{"num_attention_heads": 14, "hidden_act": "tanh_gelu", "attn_scale": 0.177, "tie_word_embeddings": false, "parallel_block": true, "lr_mult_qkv": 0.5, "decay_shape": "linear", "batch_tokens": 131072, "dataset": "wikipedia_en"}
MLP neurons of a small language model. Each row is named by its layer, matrix (up: input weights; down: output weights) and neuron, and shows model dimensions 32-223. Each number is 128 + 32 x the weight over its row's rms, rounded and kept within 0 to 255. Numbers have three digits each.
After each neuron's rows, "fires after" lists the tokens most often just before its 100 highest values on Wikipedia text that the model never trained on; "fires in" lists the words (lower case) most often at its 100 highest values on Wikipedia text that the model never trained on.

L2.up391:162122137168096088135144143100114128111156166162119148101093123148084153103135138133064111103108120133155130149090170116145092123107193101104098113081152142125127203132141100101137075064148144126077132171112136125164157116145114102191120023137152147172123189137114149133084112131183101029077143098058235133129101151085125112132092157131160091130118147144119088095203147106081103131116144129149160048134160122099116123147132171149137128110087203164164136103126130190118158113067073163158130133186094129120179100106114115094130148097113119127144141117084107147153144091082154113
L2.down391:156110094063133080138135163147140178072111135170115107124105112190135084096154086129154127168185129108142138142172112127149104164083109128109123127147125122131117167135124144146108149076158137186157122123155118084091138092123166135142135161189162114074087084213119106111170114130052120145142125164138049166110090107084197250198158143169128110118120086086113152132121174133140038127088073106157155102151104102142138147089113190126130135146158143095105097099123091169096143159128108104113122150123138135163073139132171116169115138140060095127135151160113117141144112159143104153
fires after: " |", ";", " He", ":"
fires in: "18", "23", "15", "25", "also"

L4.up589:190117165111102088090100139131134126118152119116098105115098171141116160084155146163129144196132105138100121175083167121164136152046189110164089136158117178151108160099147104103121074109113116063127107095107159134158138202169133121183116144116162165132147127166161128204140165111131076126159169136126150153141130111210197091182116151100104135134114101073072220146145133126123165045140087119126147099142115146119110111132135137183136158127151022131092160122164086129124131132133096177128160083123111105117146106121125186124142168094082130098144140091103102136108111117083144139
L4.down589:121111167117112114130124137165169113158096104097093148172125063108121138068096106139166157181065137039026118131090112112124120094066129120165109084138175139110140165123079117098115101142105142123107077107138105129088115189203110130162113120177085180152156130150155061206091204168103168134104163134122111101110172120111128114115108140104110122143124164159150066153120118153110172112125180158141221091105147153091173130157134163141031132148146091109150137160160092107130066121091137138116145141157155115097136114162163129117131162149134157107113149133130101107124132099121104167
fires after: " |"
fires in: "23", "25", "2", "21", "20", "22"

L5.up386:137085181112113048128136101171141163112097157160171074127228098134206135126144093126110162090128159150174126061116144160138135172129093129097130086163132088142135143139137135179101127105113073118122103147091144130137100146118134130128100151164145102108101108114215088155147139145097146093129113125101112142082143168142152156135094184130084101086122121080055182115138119117073121165063125127132203108126118085086154121190149130137105111128047177154150178156209150154135143139125126132158104096097166132147107084098120101122112121081141129148146090067089126138134119108120140063
L5.down386:091153063036114170141114176146126104165102142116116123142128149093071157159107160156063122119163163096149118184143116160072111181157135153172136146145118149130112110201144148114111147144133143097121131098145096132120180134232101115125138155087126115160180151132148146083119096145145199160123130150113088092210105087083100109143114096105131185142142130139140064166116095090106140098150113147145169158167118111158165127088134138136118155159107117114122114137089049111125172111195091166128147106142098167184122097184194100123176115120091138131109101137133047125125135131053131113
fires after: " the", " in", " at", " opp", " Philadelph"
fires in: "same", "that", "this", "opposing", "philadelphia", "first"

L2.up668:211145177105092107101067103113159080155124162120116121100101185146127135115104142098087126107164160156172088127059171149087112139137146137120107125160084154185120100162126056113127141079123088103112127085110085121110097132135101122119150128158167141064148088128133175144151164159158128107051124082092176155116107081157157139125154099082118108158151127085156126112132193148080148122151084148131130163108085101131141166151128128177150154060161139137087090150133142142140173113088102108131224103155103081160137154114127096103070175106160101122165176179099090180107090189099147141
L2.down668:132104129134128080150075196119149142121101098181146125158116138113087156168091106077113152106169194097145103180143180137132135182124129135074111124080059119187176114129078107148145113183128155075099108157118134166113170131190144148143083106167098113155099148105115135134174126101066122112104159160133184117145145112096106056083026129160180152126103057146118149112172114117135178133125069133080124129120050148111158100161149166120096132129125127129176117100143164111119185113167089199136184147088109093103141175106117151085138079123137141161138090105120121113068136105123138096
fires after: " |", " R", " G"
fires in: "mf", "fw", "died", "df", "gk", "rf"

L7.up389:161137089150133138113154142134099125117075144145163109138099139128155163097120152095152136144106119080106112140155078067133175113108153110106044122115086137110113095149086075152144073082165145096100136181101156192126101138143104173142115094206158131085108173094160140143121184090135076096094164125103164122091114131122184156169152171093147143183087138153134161123096143187103145173153123144128152069199140142097130147170110122115117075145041156183129147124137158119127130130156087125124153083182163103151112121121110099102101147147136141174146158095144137096100168164136150103
L7.down389:134105158099110113102135148133101122097126147152112123138105168150162085111135080114090128226082156084155120141078122121117116122079131160093083092103100146142154104136106102158148094082102096105088164081094174148136179154151136164150108128121164091125159107142147100110106151166138092123142119170116109103165122158111194080158157171096110122152089128143158135181136148134137168185197101183084163101147123201087115109120094045073132085092103140100118163215166136134126114077161157076177124071169155072105106112053134152160095172126131126152132140142170124151134155220129131164
fires after: "-", " 1", " 0", " 6", " 4"
fires in: "3", "6", "7", "1", "2", "0"

L2.up5:155118081124128068149109090161057173107116146159131132138078167142151121158093090113087117105127101188134088119117144094139119137156112090108184112111131110141115163166064180110125119162154100107143096170123136138152150131157115103168080092117158165085112166160158166111111149149124122167087099156068181136183117136168143128130123106100061088197131113140076185127133157113148116170175142135155107049146130115086103198082149114165116110103056139164137118139135216147154154103156169092138079175168113161104115112160170126098094086126109160123099113120081067134163147166036114084
L2.down5:142113123131074141107168130125119096167118099102177136125171107141130146123131117159085088106113104126136076131129111139169198157101105141119136121148077172155058133139125141093113147084120117111118136152148096081114166186072102128037148145143129130151108093133163157084142105038183153183146086160161161166134144128169160142094102131065111121101151193124118131090128167109134083150109139170091141167176137090110163113189105179128129132150078098159103145187121123085077068129087161140126140104135184080138158113152160203115084117072158135162166131139071146140210148099081180117
fires after: " a", " the", " an", ","
fires in: "which", "new", "same", "old", "that"

L2.up88:158134079135165118140127153178123072153116145125140096141090169197182126130129134154132139099103110103082074122043152126074161131091094156136113125155088166179124131122123062118122095129135041124115149082060062173118181151168104152154138099138170230123150132172142170179155187098112159115087146121124160145155073133151140169153097134124061122130129158081135164107132124125100143161143037138134079086130116131068144138122097128127122135116104112092099134132156177182137154129112061142057188165113172095116124094110126155095151076118148131117109133140119113149122131174118153145
L2.down88:143136116184118111149131123175135082140120152113171121119088120152155157153201137127126130120092158066170085140098161058093148091099147141095120132116082108166177121125170110129124108133121105156095112171117122134117140077255110125154139071141147148080114115126134145129119144173136152118085142139070166133104072119186079065097117123136074088092118147150168122102111174135127117155132040181117167095134081142131157167144107149143090078133136135144149101128107174101123177145176091092110145129130105168146102108082121144139110126097180162130092127132136160108092179119127145161
fires after: " is", " g", " (", " as", "ur", " Not"
fires in: "a", "greater", "leseurre", "notre", "rear"

L4.up129:120131120125077089113083194157110109132135191142145136110103191120060134097136191093190166143131120116084094152068136153126123101105144086089166129146099110122149112126041083142128136107171106072100180101085115099153146122137102122184104150112157125098165091144108187121157101119122098145118140110111156141153054115177126072183047160112132159144127154121146112152143136194159140103166149146142125137206155147115100128120168146193175103128167123158110120153115133125086152084135117177094143079158134138151143105065085183148082073159170068124104167119085161143068115115112127162
L4.down129:144120183111144183147134087129114121083102082151174103147154156120147098115160119054148155133092155143180152146111196155131066118160126133117132154133097067132126111119160150160138112101143116122063201144102102110149109112184105120127113129103169092135138153144148099217144096153075103078079088050077094101120063106142122052096159160155070149121179084103172140141171158076155185167119162174121107128149103124098082211076164113105173113079143145118136058119163158145132148173157152171167123152119169103130097071114154092173071156127113099126138154111135149157095106135108100157
fires after: " |", "°", "°N", " R", " G"
fires in: "1", "2", "120", "gk", "116"

L5.up356:121118141148095110104114130081139135132120135137188130154128144127093093095067131083133119144120152075155083109108107168139165128128153161184073135077119058159204178134078054109137111125175120064069117183114148129160133129141125148153098152122164132074110090126173132132115120103171113105107134133104200169142100128190144114155127114134147118170095079119131165115130115180134131138129094142108134098151108141058138177111096146145154089138123114127048137173213103144124123091143133155074111092142121148228115114114125171176110102123178118122182163054062103132107109151059140096
L5.down356:132172204120074116130148123108106151101170111145141118104137154158147116172138115065139068139109128087146173122112112169123148172141126156177066101105145114117171144077114185129119119136180095128043134131117101131109156155148108149113118193152115096131063105115122121093134088102148162125143126060113103140140159144153128100130115122191147142095133133139155179144182130094111104185180104176132143134167104122092116164111113112117168094155130174160071080135162085132062131103114100201144081121137061132166040147103169129157087107170158115089187129097121097167156105167110139094
fires after: " |", " –"
fires in: "9", "3", "4", "10"

L3.up175:135180112105110197101077120146143168097152138130135131105133101216106148110106115122127178132172139111116099204088165061107125123163196153101118117086116147129191110088062168100128121161170083098118168141077145077098152182110113146163082093140152139106144148125153149162097121114155121130129127115131070195155080119141110143168080118115180068119142191131141118133121193148077145119165088169065107133167161120117125176154106105179132094091109143201095158136121111142158125121072118099140130101121120036146129098113137151141122157078101127100151139121092120112093144135107057092
L3.down175:145137101123123160099086108139135127103113142071173118107163070202114083141153130123136120159170125138160090181096139078121091070151127117192138141126098146128138099094082233130107121108147079100060175130119174152114128163246088139166082143092113137046131107117110126177128124189120127124176143136085065173126101072159130148159120117073133103108119159125137118140068184122071126109186090157101151079106118194112114133104113142165090138138126132194086130087107133147156185131139170114131107131068175034158127159090106118116123140101131122154115119153128175141126154139144110093
fires after: " as", " As", "ap"
fires in: "a", "an", "kapri"

L2.up561:181144122184144128074109122129087132166136161153108091120079113110105116115148125081182123105115171106121092137126115133154127186084142169143104084135118150133187168083146125111129093084136105118076076105113127158158102146099063145142123092159131193088113122180098214156156117163160127154032136138136129187127160095112152107164129185164147096150142103102047114182186112098112171063168146136141147118111087141069111150148094158176107141099121127135137135172074161112154175128137099120128174079155107115135044145126157127153145134159150177109164140077050094133124147151184152053
L2.down561:118110122188196155127168113079109114126141145143163105095109150129106165121140103112161132123106166134073104079092113169145147115099165102120054119167134072125158144115085135133127158100122152137095092076105140176114121151186108155115096157109159143107138140137114161144179131151112147156109122152079116149093105106054126115133099169155172113113065146109138126186139150136132230145164095184183159145097147092106130131109122119154074121114091080161161149130147128122121165119093058160168167096096128075165063119027100122185134127112149141056137084033149139124140105163161110119
fires after: " |", " –", "ar"
fires in: "2", "3", "4", "1", "belarus"

L5.up95:153127147170097135077139086128119118127140179158163111139127157153074100169130083164132153103094134141126000118127201155076127132114114156067142131130150140135165110141116122124152073103114106097120103121109151110097100115190084122191066146133126165093090165135134197154180119149108095078174096153148122176147111070166132085111139096135116136190149187110110145125135168127079130062095155109152103136194135121139086124204088120151159123124094102174069129105091091099136114090152080119119164114082121151137096130170143141163153060132145081134099152115078154159118106162105124098
L5.down95:109151129116122177127111120138117126189079154102127159165141100139074172124160133130097120115096061088160118123123142063099125141139081230153149180148149129120116102176129195160144087080122107117076128110114177129154131072176095126096140132168113111126119120147156154124159104118077188112112150130110120164120134103123141078097132136124129166104137180111137101124170102140192104118134151111139152118124137096192104133138076131099072095113141075114122150172123071085110156067143177144158120148134146103156101102159151156120091043093141064126152129111093146164123177091105146132
fires after: " |", "°N", " in"
fires in: "1", "120", "3", "ingots"

L5.up434:134142119129131117098155114158134161141145120110169104150116149142075083148140077149087150149086174130106117131042169088116086127108150210134122106101099164132149126148124135196135138095126156085086151154126158202162118204145147133147089119083112145066145112171159216079123106142178146142116105130113153139123049125149089068115115120086114144168125125111126152098189169198080139129167128161193156129133105115087103131151152147157119149123117076197090129141154126156153106131124083088123197139080146081132036127114085174083146140150169130111133126099132101138130152106134114064
L5.down434:135156078079125150096196116147075133182173114106103128093133124127156058104095148139112125185128118130103111111112120087155108167122139161140128089110096156091079123170160112115093165046166114103075087149162147153178136138166192096129127088123107180069111144147190125094139139135157130097083137128130147117118104129153159068153155174119117139105162100150089146112132102162127167116148074152162180151167134085115091144118072141104166160158067132160102100107097136146167131158114129102082172124117163133220070108109129107107118060160138190166099183146147137129094152060122154099
fires after: " at", " At", " the"
fires in: "the", "atmosphere", "same"

L7.up402:209168103088165166077167130158099159182144163140161159113135134154097092137100117146141171140081118080110168107117118164152154094099132157130000123144132147158129108142124149148131099092135154117076118134084073188164157122148118159112142132077116150112203088145189108102155108129148089132103127184127095140159118096111066081155141124102076080144123112082088150052152172132061134113117086181151165149105107145115122089093140145128160098112091106155150179125195096140135145141126129118127166095126113043115098116097097142129148116118155077118117106143106108152133157142133100061
L7.down402:111148047125178161152137119140118083190108153106153166167172133058109134127136097157080185193196140101147082122140099095173146075136152121157036114128111192139178119137169114121107146151151122160126089111170138148135116111199132146115154194078108115140098130087131103162133124159151137135115130192180140085120077144114037126149109153096149113209120134128130134146089147145104152102098101180131124137141138169121108099134108121140140066097072192069112201098116121062128141151110084112099116100115149097166146123134143106167169160144102107083137113150160121121147124112160090140
fires after: " at", " to", " on", " At"
fires in: "the", "s"

L5.up345:168176153074111077131152109158122140125139179102158116160124114178136111131151164085138135135161086065135115131126130089114153170138131109135142109108074121164090139154088171110088116119108146146143098138152144175146167131117106116135122135143175116105114143136175113125113108143139080143092107147104202107132106138104064119100147163118054123159085099100118126085085148118095156145093145182069153136178125054119085118197104157113143118151080121172166089153103124174124157139183126090130189140141107186140123072156154107154101137081138121187106151156066111044151117083129156076
L5.down345:199161136093133117150089127163161100115133164149096095083110167233053133189116150131084126090096166155172129079122122104170125148092173095095125101155079180160097164143130143126120110100159150138127111156139134098164142145131146167070093154138182159131120175130124109092099142122125122145120092148115134134147119094149156194132114107132126122189157126095106078148098132143131165126080153074155221109135180098133148131142139114154118195109069131155111072094102102089147144147086128086080080124082063131149154077088103147055129104151159081106189092083145111104144102120100172157
fires after: " the", " in", " In", "In"
fires in: "same", "that", "of", "the", "following"